Weights of a small transformer language model: biases.
MLP neurons of a small language model. Each row is named by its layer, matrix (gate and up: input weights) and neuron, and shows model dimensions 0-127. Each number is 500 + 40 x the weight over its row's rms, rounded and kept within 0 to 999. Numbers have three digits each. A neuron's up and down rows have the sign that makes its largest values positive.
After each neuron's rows, "fires in" lists the words (lower case) most often at its 100 highest values on Wikipedia text that the model never trained on; "fires on" lists the tokens most often at its 100 highest values on Wikipedia text that the model never trained on. A number after a token or word is its count.

L10.gate241:530547508523567466482460516512612567478546489464516498489488467460462435482484515512542438553444468479509482474533544561433546535488506440428540448478493586484515550553566478519531457509533471453463501497487453449460460556493505498538488507538509533496473448478524479469499535458502419510470436446517506538486443499536524525477509552446454517530549527465451493409566524529459456495482
L10.up241:507525490499494472479505478541475581483518490518560536502510508453466430542421497501459466475491505500517494543553448546415515482451461517475555467579557520475529484513532516510549517491403469486446479509501490514479406512528501516483561535497527518506476529465501526531509472470526503564495502562459540521488463582575548541494528469532472549441563407473494579485598494536440540496492
fires in: "the" 75, "s" 17, "his" 4
fires on: " the" 69, "s" 17

L11.gate621:478521565474496443518477486536509510538420549520552517484492535526506409566482514524500508475485522460382526567538479471480520466445569561535467512516464507484476471493473499492464472454547462532465509471476530516527518499507467483492507540557501585476437464541470498506520488474524493487572479428492477447468488550372505562506486526542557461467558569514498516481484516512538533535512
L11.up621:516506435472558434464536437511455475509433499509538420532472473491497542476500411527471509466483497449506529507495446535579456502508462461480563468418458544565505519486486578473409542573562514493519549534522490538500454533500483518523490515539555544513552525414499497545486501424472500533531557482465492529539518480485459520515503550491479489556463490464483490415527510520473462509519
fires in: "was" 66, "were" 8, "been" 8, "being" 4
fires on: " was" 66, " were" 8, " been" 8, " being" 4

L8.gate119:468479477495490481532433527449480450502562493495520528526452548480459464558500526573461509521427529511377456485503507494541419527441494492443469445531420581540489554499534474493486478553485460552426538481468576577528431498505485580530570504537450547426445471464431494422450432500452543542478453570494482552510475502553487542507516511544515527492517537539477532527518478519453416482469
L8.up119:475493438424548429503611470499457505490469449479495543421517483525495529500479487575475453484516507521547468430458446527511463567502496515486457580490525448519478505516385519439478592463499469514515414528457452509494538592485488489466469482458514543529451503468445477528463499433422474454490487522511474532518545431431540448547483474453475528440510539505564522547464528591460475482515
fires in: "was" 23, "the" 20, "is" 10, "a" 9, "part" 6
fires on: " was" 23, " the" 20, " is" 10, " a" 9, " part" 6

L13.gate648:506494453506529489468469494455544503546450486449485477481481474546515497555530485507510528509481528573524514483571529518458456516438438398528505541525468487514550541524515506515451445443529496485467438501515561476443456455478483539498538428530496483629521484466512471478553482443442382487478538440580468557490488498519552452464475503534512505571472525505476437533500526616475548508456
L13.up648:508632461571472497522515575528556483580502480458524497482450545518494502536495503503464567526474515525580481512466474484509510474505494493549514487471505502473511593483527511515436497402436484452496532560539483482512461492453523497479490485475496451522487442490528459465519506493450415482441542526527420459536444472461574519513517472500510557490486478471472505541503508572491465560495
fires in: "world" 33, "united" 22, "national" 4
fires on: " World" 25, " United" 21, " world" 4, "World" 4

L8.gate691:482510558447493545487554509403461568475560501553523517555524529532476473521583522559586546535459518546548405441460476535494467533506522497555488521459442460465543483511519543421529565524471532430459472483479477466558562419505488426488540496450398512526474474467477544484453516517540515501532429550521540455496474434592546482433457461526537509491535462470433444501559453521491463503473
L8.up691:519426495525466581532517522499486527555579514491565535440516550458457499508506608488479485537528539574513472500534512488507491423571484538485508552534518459477487498442541426480520438455539488495543494524538470562494494524537453526542484488516544536466507538526440442503487521493511370484468498510453427529524560536427515502551545512505493477487501558430549460507514493507510514466459
fires in: "of" 49, "all" 5, "his" 5, "the" 5, "with" 4
fires on: " of" 47, " all" 5, " his" 5, " the" 5, " with" 4

L8.gate32:469435528493505514514461482522512511512442516536473450474499472504448517470480496465576486506508530503507516463440426525525524579548591425498554453465483481468501546473528538501481507544484474527452495462475487515458518491532466508456482520521480536489481526569528472515552430514452593560460555528488449464506470522564491444485485503425430565508514527526529485466432495559445454475509
L8.up32:600423436518505460501499434490543551442422532506477483533507477507466526486558457566542470593389511470600526548507474408527467538467566537474512447535467487475446537463417534436509533472502513555474489497506463472458496479516488449601526489444493503552503506451453526573459495447499543506458535520463508481524551472541424509502496538502472525474569476487505594501499487574464487459520
fires in: "of" 31, "and" 31, "little" 4
fires on: " of" 31, " and" 31, " little" 4

L10.gate214:487441459462579455487459394508527479534457546549417543532437512519569519518483468555579497481485557506453493489517460463579443493527492541477541554542523483489504506407558456492470513513449550520484518581549521483501536494508492478479495514584482511492475449518444479526454364477546469536471498432455472493425500506485568518530569560424455473489556555437521524445510535485509579546482
L10.up214:482488491429512537533482496521526528482505468516509506542438530464488461456528501485462513503580554440488485455453489495474536515526479414481504461492543445482501527490509496539501472515547416440466503454547390480583481462442460487476497476546478479574493542444440517412515487419510442518535469553495498534559518459490592505468539498544430545532484474487511496545472399472459504483501
fires in: "in" 35, "was" 14, "of" 8, "near" 6, "is" 5
fires on: " in" 35, " was" 14, " of" 8, " near" 6, " is" 5

L2.gate316:406527467505531514470501496552474491552552524507535495500582436545531441511476526488634448487492459481528550555514478471568508515516507534524501542501499438533565538575505448499495510524535553518442431477511543468518455470631454497563491550553479484452501512487508494518421553447517513450495449506550523553545441582539504444545503512464530518519568457471545439427520504534515472511499
L2.up316:515482540509465454432463491464525516526480541569549532450501535484458480442471466508491502502529611519537577425546478466545512507489509532514553468481507485528518566402516458431423487506523495412367500502570574494528480527510408556586503536538493454467527558424477518509494557486475500533472495491524506495500574485456577478543471547511587483493555466482472443499553483520482600564467
fires in: "of" 20, "on" 16, "in" 10, "team" 8, "from" 6, "location" 5
fires on: " of" 20, " on" 16, " in" 10, " Team" 8, " from" 6

L5.gate67:504471501488596518479479535498460512415457536558491463474460447549491498518535506515553402491442514490525478551462524476453454528491478495491470574503462583491496526503525495501500621590507561493490496509520505534524521439553527419522505501530517541475497478575552443502596495497499582508550560434500459489546408492497413539404492515514499460492531451436455579478533512555453474516494
L5.up67:416522471562459427556479480502513493488484517490467549551473493566527513542490463520430549432513500486417457515476433524390502552487469492485518461482523537501497506511535558470471562494595551440510514508438452488520411566526474504447507511578527547465576528516491386491502510496435525463518538433445523559492466528534556542489505477494508491566445513529550464520555503486487559474452
fires in: "of" 70, "to" 19, "time" 8
fires on: " of" 70, " to" 19, " time" 8

L3.gate209:499526439504516481468467482495495489468538470506476482461536461503498508462506548498508516485514484421516516435627559479461434500522438505559501525456473531408557540466501495524481486497539547509429498506546554527486451507501493421551506497496535524543492484460466487458497551471451477456566523474540525501468576506462553498522464527408506541443436481537538467543589522539429550525465
L3.up209:497435499494512552430503503549529518505592463442552492430538551548537534554511540512532517485529505480528461511523516445475510546421437451524469473553513544414443506517483535404531489526518478481437531510504520573504499434523464501433481427475419512427478480554529502439565446507436528461476575509467468501488472487444404498475512472419468558466558527512519510451476478465526410473480
fires in: "that" 56, "and" 13, "who" 7
fires on: " that" 56, " and" 13, " who" 7

L2.gate265:566541516410516420519587415470469522534411475563490524498491548517524450517464485564551515521384520515556522461594446537431505456470517498549520513488424535528495584481536444505422456523509539530427544504481591456490508505549467497538495521441514582556445434547533497541553499406513576535473493517516573505446502423554448514512546485559529515541482493512475488472491525480437475510467
L2.up265:504597470435529438552495514482496572448410519498506538570470493411521497459541502471541498462472553553593490447541465528464519448476475472493480556476452492546523555446487418505525464512506444496477482513523493524472508551532443530533509512432504541502411474529563481553557530413472438524485407550529555426539457519551466467495501537532522471495515483499483485489539526545528470453460
fires in: "and" 19, "to" 11, "at" 10, "in" 8, "hold" 4
fires on: " and" 19, " to" 11, " at" 10, " in" 8, " up" 5, " hold" 4

L2.gate456:450520483452529457428548476462454481472480544549534533444545455535460395511539508452483472474563482481413495482572498539537451473538499409493472568440460488572499497447524469495493497524518520539452462462536517456529493506557411481535435525525506530431563494513572531527513484436512504568493491490547457618537433524500490460532512557476472465518531490474507490437481518480458504495459
L2.up456:483541533537501470525512487526530530497454491488575466515500533481467499424407521520488562467420522563484482490435450494497483440455504553472481458535524498529570572513563480498428454473498489422440524524495495498480530543489474467498482489519519448429517544426504505481470542501462459475473510472443477484581518513526502528494485546437566556491456536520495521470486543555531537494461
fires in: "from" 56, "of" 7, "aus" 6, "seats" 5
fires on: " from" 46, " of" 7, "From" 6, " AUS" 6, " Seats" 5

L3.gate594:547475470501569517464553557544486513536506541562473472449515428498506453497551516513535563535449451510499532482523466496502487532482480470512477561447523533486468514488544468507432490595506523478416498513504509549474507540547519486544452530526492510509500525484422507511527447464496525559516531542493466546497355540507435483474445508398488453523544470473592497466494565563399507487521
L3.up594:534479561508513492540527523511504512451486540450502479492421538532419567491513518466444501523507510485552543484535468516531543509509469493460472423487413431448488470511559633433553502522529521440482433523443510527496501546534449529536520577597481413536518528495457484504543463524523526535487462458497523470475566509526453523451562486556518486474514482479550546465478492538530533461468
fires in: "of" 100
fires on: " of" 100

L8.gate686:476494472488553512559500499494544516546446483491549468493534479469555499502481505504515483593424458438425441527567565531483490487491537489423569540518436430497501550631497487470489569522498578517539581441520468480519436483470522492508560502475513479517513503469450487517569538520547485501506506496439436466508455414574503498521526522518525523586403471460524519554546443504509578540480
L8.up686:524438515525527504426500580470541575527471471465546526490534459528497523496498521486575496609446441489493497515496521490462490529507501534390435523475457528528479534521534535368496540511513555541541588503499495422558482524461423531592508518450536442526522387532589509450520518540472456488505493451496518464493503457495466439524452520591471520507499508441511450458562501473452499497481
fires in: "to" 31, "who" 12, "also" 11, "1" 6, "not" 5
fires on: " to" 31, " who" 12, " also" 11, "1" 9, " not" 5

L7.gate413:517452507518540538451584443566471473513515483472485455516563505448602501542548487477485555533512511455525540444474391540533503465571478517568500522509473545521553476456502477554476528462516518519614498537462482517466491496494562480500488484481547549557534480485540497523502473538444445503549509474558497512480475516475491504513519482531445467496559551433535564433495524573482554546515
L7.up413:540497469510597571449476541452435473487456509467508446538540497433575414483473435458539535473520466474511517447538485477432538463513561608532480567550495472506543405494479556549440479510531488509440504521479491493488531529473552505533482449533465470536508476545556470543509485425523444563517443533490463595487516583463483469529521462537530513527573569522505481516507502517456505514572
fires in: "of" 42, "for" 11, "and" 10, "american" 4, "the" 4
fires on: " of" 42, " for" 11, " and" 10, " American" 4

L7.gate147:520468473423542502453495484476491500547460500531510521507515577488525537512470503547530541534520484550530535441513509482465500551517463502406485560466495614527564527524542561509461473594483560527489466510522519504446512444541495537489559534430527495506432485557442517454549500494506576562568529512484480519526443440471534459498539469468551482536537437549495542473539517553412516474504
L7.up147:537452466492592428499507461534640457511530442467499493576452518514519487502458508512474524501482552525443483534442503523503444549507523524492449507537562507533502542573546527476457513447467527499454494531662456507446510491457518475507526452498445495545535502383505487506499433486463452591527559516492529485467505525475517468439513419440553521493590499548483514449546452518453541515494
fires in: "out" 12, "more" 11, "in" 11, "back" 6, "only" 6, "up" 6
fires on: " out" 12, " more" 11, " in" 11, " back" 6, " only" 6, " up" 6

L5.gate425:440427509576519463457526480516507468545465443467500555462501481515443428488505620510480564508455499489372467503538526501562504527534477554468548463482509469503505478502519414546484492502550517466507562480512554490574413577550472451492531523503492599444533479485486503494454476454579488563526521537493542537506516544407547470533582517480446571488541582436542529503486469513517523482508
L5.up425:541447493473496546393526432565500522534472572424539564478490430441456499545463502486466549557468556559513458460422539496471456528496496489464509460497511558531448538483493599458513504458518476521499439484550471514520506479513505560502536416471594525520578531520550427570421534428443478480510418458464508545486539411485484527500478511531498508500498493488479446661526475488545552530487
fires in: "to" 45, "was" 16, "were" 10, "are" 10, "is" 5, "can" 4
fires on: " to" 45, " was" 16, " were" 10, " are" 10, " is" 5, " can" 4

L7.gate625:508522554494521470474528410514552483489465540506579494519461509496560466494492507505491536489443483521524507546533474570468547477521494512553498467475399495476438560533473463503392520486504463493454509525486482535465481453546531570456521478505550519483520457518538423518515481438444537607467513536530608463523500564622550522485465503523484539502549393476547470548550470550421451495554
L7.up625:485516524459551535533515426457459478503540542506514473397412504510512463471467456519508540526500543477525508488494492535562468548562486557449549550531459464462527466457521474479502518516448408503471427523518477566461458496465512441491461478513393455500504523484520463566530493490505546522487457537429487470499556516508461481447515450533525480546509548450494566463494475523476584504468
fires in: "in" 13, "a" 11, "with" 10, "who" 8, "by" 8, "as" 7
fires on: " in" 13, " a" 11, " with" 10, " who" 8, " by" 8, " as" 7

L4.gate95:559424489472484496497486543489450491489492499548550500553444467522518467463455489466543451494456505480412494495537530485472518532443527499533521454494535510516444469594445515496466530487568519542465573497466472465508522426546502500556502529492456535445535563500494526445395499463513496508523556436585494552492470547586495518466573478508516519478494492400537443476477449460550564494493
L4.up95:542453499476517467569459537437518495489460526515594504567465529431521483531477539490527491476433553546487512470484437516452469476520575504444535511523525478521544578489544483511467464527526532525450528485441493529551555529514523624502491530518490431493473537539509566479534493526416563486510501534449474530513561433540525453534595452465526497525474465527554503480586500514472501479444
fires in: "to" 24, "with" 11, "m" 11, "in" 9, "season" 8, "and" 7
fires on: " to" 24, " with" 11, " m" 9, " in" 9, " season" 8, " and" 7

L7.gate132:526520440375515496596519531544422511489412508513526437484463450466488525469522455459500461506478469541493501471503499549407498561494477484513509473507492472509425457462481479519502519451427565503476497478541471557491510538511491505509470490477491610579455487509485521496481487411480378480494549490539577426503505463493469542513519511496532463516435403548497525491482403462447596486545
L7.up132:435451433505536427523482529501432491482450481548468468523509499503560428547484490546544501501478498540520507472551511463537443476498527530504516539521395462550559476439504490509509552511509451525526528518450510469544531543464474481500566579462553509525517516548545499514488470500544504520445498501556511612540503533405493566502500484533459554457481477519484563440507445511456424471491
fires in: "on" 29, "in" 18, "as" 12, "to" 7, "at" 7, "now" 6
fires on: " on" 29, " in" 18, " as" 12, " to" 7, " at" 7, " of" 5

L8.gate614:515487500472579527483502595441540549511510485440462452512527388529472514551515485525517502526491476476563518462555525506461557487510529551491487502534489522540508476477495490532546544498474418487525553473458457496578503447465552445482529530464435491545504461507542516486575517550510582549488474461479529548422451432545542369460523467563550546511463477513474444486509519562507505477504
L8.up614:477467540561473469501553506531540521496524474453525517515554480539480507490519485514547529525504494535574594524574531389542528472588498483574483492472420493520496509514443496565547509536474492471524539476514482516516525487505543474546471566554493500599538481527498444507539547537531515441453518440424441374479564477475508471484474473487540455536478508531428457549478500516479465527508
fires in: "and" 30, "they" 9, "but" 7, "that" 5, "it" 4, "who" 4
fires on: " and" 30, " they" 9, " but" 7, " that" 5, " it" 4, " who" 4

L8.gate379:495434522489527543546468471451503494517468468517501488487514551477526483488528523502539499531457486440462452501466529502490497528482528525449483500537562507533531491557488512462485556551570484527459548535504524523511471496523471461507495495549469457553449532521416450451501493452525438562501497475549424561576427551410540480519516580410503521489478510509486497573545544478490474453497
L8.up379:485515541500437529551498500474479489501524562501491496512419416482586482493499463516497441533489542503529477484526512485535485473534499484547536479507551531547511512485531480519516493509522526537530571509572510532496499525470495497532467557493499446470561606510487612534559467449500496528533524487515438526521518444480528491502561554465531534566466436517533424576550417519442490543452
fires in: "was" 25, "to" 17, "by" 16, "began" 6, "been" 5, "of" 4
fires on: " was" 25, " to" 17, " by" 15, " began" 6, " been" 5, " of" 4

L2.gate442:552519552481456539498622474563494507491412564530496507476577473420428471553479427479527471481474475447512517526490482471491528422469462515513471591462482493431547574515529483506449462501487547493520536508503544448492498536486404514529480524483582485444409546475498452487457481509521514500500564495462502450451482517530450561533473514511468489465534526469539476484532486505517496501529
L2.up442:432454522500529555562510493527534409487516482510457516487533467528527508493528482498434392508537546475537517525590462455499513514510534527478492465481533524564513469510437533503495514401534430508502540479528532514588535535558457509523505510531485494502440576521413441464525452484560553505399514488479527459574504477523526406509526559476560446504492492511553502541535433572444477488395
fires in: "like" 24, "than" 22, "as" 15, "of" 11, "is" 6
fires on: " than" 22, " like" 18, " as" 15, " of" 8, " is" 6, " Like" 5

L5.gate373:550491509555552463512503505559458625509435566504469504450506441475489517448551519488512476508409441519528423445482465556541468456471521499526517525393465521543521443482552530514439545517589600464505446511489493496465534445526484501500488565452480558565460525507430520453499495530558551568503592540506473505501487470530425541404441462455469458442516485524452592464460532506473474523451
L5.up373:410473535576586431510482465515538519485519520493468466473446526545539462456527548546463419465492543503533495443494474500452511549514508479480482493567529506480560517510504558501489491508445512460523520491560591483457481582514499481511466520551524421541504543479467526522437568519507515461507486523440506479545532461437581407506495449465503538518491542505511492521531549572446493516507
fires in: "of" 100
fires on: " of" 100

L2.gate378:511473445434510516505519444419483485411495490526524469524512489450488492547480502540520450462501524447460558507508461490497505504444505496501530480436504517546513493529486550489530495585539561494567542515463542540465441487510558452536473428445523517445454595473456466490537521531511556529512537450484487539559514460473549578498519430507518503537533461490461490589477503556528429495526
L2.up378:520485501519512524463538442522484590487501520469524478487471540562538494467543514572510460445412495468463482564496561483514506533467558501531471480543545413489530507593542503474528480504501420444541412490508425531498508503558495517494428483504482462460442524507459529456538500515530589486525507493487536532439562572444500467454480422487589451544506526524522557506501452515571497498468
fires in: "their" 37, "they" 13, "them" 9, "killing" 5
fires on: " their" 35, " them" 9, " They" 6, " they" 6, " killing" 5

L2.gate544:502489588538482447450503463504445473477500538530538520523564480531461427498496445447464482473495451473532574520475459587550515515520505458526540427524550524513499505487470508508480465480511445524494500497476538518601523552531473509600547506478526492506426566493461430477500500527470563551557508501453583512499490496606524533510541494564488480553486485522567539482553461490461570513522
L2.up544:468523525460507509431469516471491489497573604551562497516498516489526483474487518467475496474523458435485469547464493508514499530574520530449433529456466533517472504482446492476503483464539473494491466489536552468441471508523462484543459529389467498481453529540512450474498469537476585537545539489418566487597520555479480519503460558500458569489477493469491506477547466521517568448451
fires in: "to" 21, "than" 11, "from" 10, "like" 10, "with" 9, "george" 5
fires on: " to" 21, " than" 11, " from" 10, " with" 9, " George" 5, " Like" 5

L3.gate282:527413495504550441463468486502478478542526486527465505481482507450471489571522522509492462570435467499493476543534503540541486493586530433451515496456564467515453451484531544437457556504493476518522419512561580511497512534517530515525553529429536506586512490561558548482506422492511525536479576533564516581493493511432513509531476564448461559449550479461496492488536431537511504479481
L3.up282:523468500474493521537473501588511497511471504473536450564570525534519465478549452491462571474440431584543445561448587456515466532500412533528504431520501514439440455499512519476466609485534534509590565481525489453477588484532504508487495445535537490508439526489480513528447479505507477506456564478511525473526458547372531512478468450526488496605571520527441498505483465417544514519491
fires in: "in" 15, "worked" 13, "up" 6, "to" 6, "work" 6, "living" 5
fires on: " in" 15, " worked" 13, " up" 6, " to" 6, " work" 6, " living" 5

L5.gate231:462509555492540455645454523469481468584519449459504427487421479518535526535474462471498494500491480469461401489560514541436477511465457479555506484485400499494509465479519524459502516443535441569533480504509515394437502464466595461492477538434471487500492499510489513464494504522535449454485480525505530455520502414480456533485500491597473508453475453475526489520536467471532484481506
L5.up231:536426494547499510518438494562505493440550532557485424525525545541512441507504475491536461570534507540529569505518423480540400501501551499516505541512510458511504484489584501575484414543554499492487555481574496516505521511533500520503494460469533396496432632565480532451515472474483579635468602500429450484573529513475537538453451467529449475477515473495580511531546464544510515547496
fires in: "in" 68, "on" 22, "at" 9
fires on: " in" 68, " on" 22, " at" 9

L7.gate425:505504530531480472543507551534508487517547523535551449485513457465491508539514517479495451510497472457513559530491502510544461481542504479520537476524557469520523511435523485511465486493520469465501447487543536572505467450505519475530535520537557471562422474544445447520525481471432474542543491520474535595483488498448509511507479464489484506456572440433467485504527502498501528489516
L7.up425:544507429438568500532504514464502486505584478530501542504518506502530439585502558523471446553547442523506477471532463541485523487496461489461455432512550562434507463554516507525491521519493530507491540526443476483500522486504536527515574564479476521514515570454530467511515506523476561413505547471514573503446516521588558561497504452490475482492476477469495511486472518533491451489505
fires in: "the" 85
fires on: " the" 85

L7.gate453:525514507463465510590540440510492480508491440528536437513531466490509555545371554483537543520425481528527530511433415592493495478548497500503474533506450468553532510502521469524485536573575476479530478527480543589524486438508500541479537573427503514512493484460569472523507418464452511461471502538482500528528476533568419521481476500565499538428516478526509520495522470512535430472510
L7.up453:509469488503495504546531545473496523491516500526465476566501526408451477493448554512567545553562506514465576501552491435568501490521482516473527551480434517483499561482471441498464502503576481440484564512507570496511506446534477490590499553516538487510507562524435498498497502510539467568494453513529506489521430490555515497478434521460532517502479514532523477500502492500530487529438
fires in: "of" 18, "to" 15, "and" 15, "but" 7, "as" 6, "with" 4
fires on: " of" 18, " to" 15, " and" 15, " as" 6, " but" 5, " with" 4

L5.gate173:497560529524484513533515519459513482479469386468558463506530510452565528508481464469546482437475505498478463504497534593488501479552527527483498552444471507495563528471537480497477522472528508526488517525464584530523514560498518492518555532530471473434527365506442440467507496488546528471508489364502531568466573415508523554536552560469524536533471456499456434508501559572498531490583
L5.up173:470463498561551525516482468425529496539587426463569491528461514534551513422515465548468504585561502487507543561486528465495442481456476529521496576465519497485483492570505523490444497514509492447483579511475467469419473491479451457464468538494522454442439436515529536470509497521513503537494516462518521458577524499546525523490500611530465474487612527507515558500525515517491499462479
fires in: "that" 45, "who" 17, "he" 17, "which" 6, "also" 5
fires on: " that" 45, " who" 17, " he" 15, " which" 6, " also" 5, " they" 4

L5.gate34:538464448558582466468465480434462524542563498464555451425532481415494489451623483482539465521476523463533498563564503518503500586476509493543526459512412466539519508541488503453452485499438509468545556494482531478470594537487446513465555493520467488554440502491452493460412462514495542564485576500516520509501501476464465502562450514528497476474560511417483546413558551457533523504483
L5.up34:533480542487492498481531490521489474564542502528479472501465506500514466487533496461602484507498467585460505512505513462547484517535510524449490517491526482564479458510482536474480609543545438503469542488444520389471439541586422463548481455536462410517499543561496547500521513503521582543456576488524528472485477558444506489486417542570475505486544432516526508462438554503442450468509
fires in: "in" 24, "january" 9, "april" 9, "december" 8, "march" 6, "august" 6
fires on: " in" 24, " January" 9, " April" 9, " December" 8, " March" 6, " August" 6

L7.gate183:524525469559586439438555532545487477459519454493500435509560515470462534491513473506495464527581438453504550514558496531466531522550503455482525527589540526414440530510447531544500482577477482518526592515508540542486522465448572538488488428421505494564498480521538495458482488497492546497461493542514491477444521464450555478553518480495557564524508549526479507559506553519498441467499
L7.up183:440524473512507517540501495528612489605519523450528497468499481564491547538541472491497531536557442532515514508425510419489465519552533561527503500553481485464529403534562486448530494486490468558473524491485514453510464490475532478482534500475503496478515546582486447502568528465511391414463503555509498430481546531554487502495521480527535541553524525463495495562507473528602488417510
fires in: "who" 23, "which" 19, "that" 10, "and" 9, "he" 7, "also" 5
fires on: " who" 23, " which" 19, " that" 10, " and" 9, " he" 7, " also" 5

L7.gate619:467520564532433485467486506520507462503477468518484467449481524505455443419529563494501492471565550491430513549574463463479504480477503545491531468478478445560455494512435456488465537438534459485505537504560576457515573594532497546459560462555442499467456416506436565451432491428477501495533514461492445412506476475519505504514501536472493494549582501538514487512537537594481521506462
L7.up619:459455497465535517504559551412491476562483525515509500438408536502512524521495472507533490522546556514534572493417508481578528467447419492494540548519487485551502494501466526504502405482504559502497493500546526465502487522499510504477468583471440503482537556524472507520415511482503428494474458464482442465526529527500551500562525554505523495568522434545475434501542525520515544482506
fires in: "was" 50, "is" 25, "took" 4, "a" 4, "song" 4
fires on: " was" 50, " is" 25, " took" 4, " a" 4, " song" 4

L7.gate343:459526499460492391487481524502453512518528482565497448503491522513476467579491453484480462510489510479386506573492515516487449517495542543501489526374460536521473481492499509481525501514487438466537528521491574551483514491487511408503548500548452508474499455463505507538481502456529489526474555570508554419541453467518487467417454442464534564402548515500543504490502467586426511524532
L7.up343:465408632479518549490446462493447458527487510493542536460425511552502459469466556503490488534461587520475476549499464507481484525581472516554498504508495470511449504529517456516481524478554536462491471487474501530497535445456491482468570555488550442443480518443515456507561417469488402458540473534510486468531528604462515358466546481620604489505482482467537521543477424509487495473497
fires in: "of" 36, "by" 20, "is" 12, "to" 6, "with" 5, "under" 5
fires on: " of" 35, " by" 20, " is" 12, " to" 6, " with" 5

L2.gate148:456502523441442496517480443493517571507567452563558479556477506483581519471461535480581496571502529466492501507530472545483438538539541575558576495542516507519547526521546508443503503457514576550559540528583569548484497460530490432513476443505512486474525462507561520440554526494560617498489532444423516571413563559505475531466532485462478499527515553495479507495504502502503549456502
L2.up148:488508499486567536440532503546502552516506550543533529553516562463428512521559503460566592534439485402449517508460466497555457543433443536472491512496550502549493573483476528463524446575487514465462546503547480487500509547548393464504491421539477447468420488455551532503502527490496539459520461458434503471568513598406409541463486362511486475541520517526540529505562491512545536492492
fires in: "later" 22, "until" 18, "eventually" 9, "almost" 8, "shortly" 8, "nearly" 7
fires on: " later" 24, " until" 17, " eventually" 9, " almost" 7, " nearly" 7, " shortly" 6

L8.gate549:459477507516541463536481456490473496498498490505487538529484541515510500501514610507533478532529556476500585532503409512496539534507494584451472513460532496498535551518484494462547597535539501511476521568543504450485430424504510431478561513565489587498501454524521553527490439476446487542448466565487444524471509549414508506493529418517518535497470531555438551566579434503525516487561
L8.up549:343514474513539456546433506535522517503540364431470507468524502465574484570437494555462538461579451501481501467497482492522515486510474532447547510476522495541483504518492441499456537479552507464470483540470496466463544515475541518468580515481490508524515511496380471505480466509500466565446491548516533542527474435492564472482489462445447500410528491495542484503482575488507442567472
fires in: "a" 54, "was" 11, "been" 8, "the" 4
fires on: " a" 54, " was" 11, " been" 8, " the" 4

L4.gate254:467460538461514503547492510529525493545544521498569463484453492483511521454402473521432592547533505533456466477470578550499413535506523478511493453471500467454522513526527577434599510438459538516562500494482530498447538463496517465434541554477535498512533525493521469505517468463479502599469546533522601472557486482479510530510471482424488545492572499477497540573549539472487452467519
L4.up254:519386527510577537486407407471558531511495474563552513513497507489483612471534426570513545545487482572470497522477495504495528456476432500580468462509460529494547436495446471518495469475451548456477545509503514591450554494545561535495494519453532454579443463502500491517441467518547509559525446545413571518490500508554449487532470495480452484539620531561501439475535513570465495488544
fires in: "his" 41, "further" 9, "he" 8, "more" 5
fires on: " his" 41, " further" 9, " he" 8, " more" 5

L7.gate401:457521578477540514511512484463413570513525500534560559453495505516543504530561581472538455506439510497467497483484440546475496515508439485472468527519517568523477562496463528487422456479603556453509474514506516475528456501496534486456519566475479532554575496484481556467574459495558529574509478531497448533523459546583427522459537534516536494551450486482455487507518494553542441474494
L7.up401:450532497554539510519489513417451507536459539535589544539495513481482400495569492470494398484492496505563498476490506526551539508468541477533481585381456535595480535429445505478517473443445458468549493489504503549558414478481534374473492518494512558628456522547456501504428463474455493501440491518530481480442538486548459503556452464535493483498487430521552518442509615477513503502484
fires in: "to" 25, "of" 15, "during" 9, "over" 6, "and" 6, "under" 6
fires on: " to" 25, " of" 12, " during" 6, " and" 6, " over" 4

L7.gate541:476498516471477488467548470494527472544494540454475462544487505467527436523544487513489507528471551415587497493547462516509509578532488490509458491482420539535457530480473435471413581548515511544553462481532525552487477564492485475488575449533523527462623535447530508548436489444512429458538461488540496473555453538500554572530477493417546565541516461478481466479524496504485475536526
L7.up541:521479514534383522442540461494549551475395522507514492544590488542506536518503521458496486524613512487581428489524558488512517506496581463489459560483567470457484404447577520495482471459520523523501473498513472574510487494525501476544532512526472471529494500526511473569490513481484459520528446459573507468543495501511441470535454460499489511514488467496528479461523517499535512520401
fires in: "made" 24, "best" 17, "of" 10, "for" 9, "make" 7
fires on: " made" 24, " Best" 17, " of" 10, " for" 9, " make" 6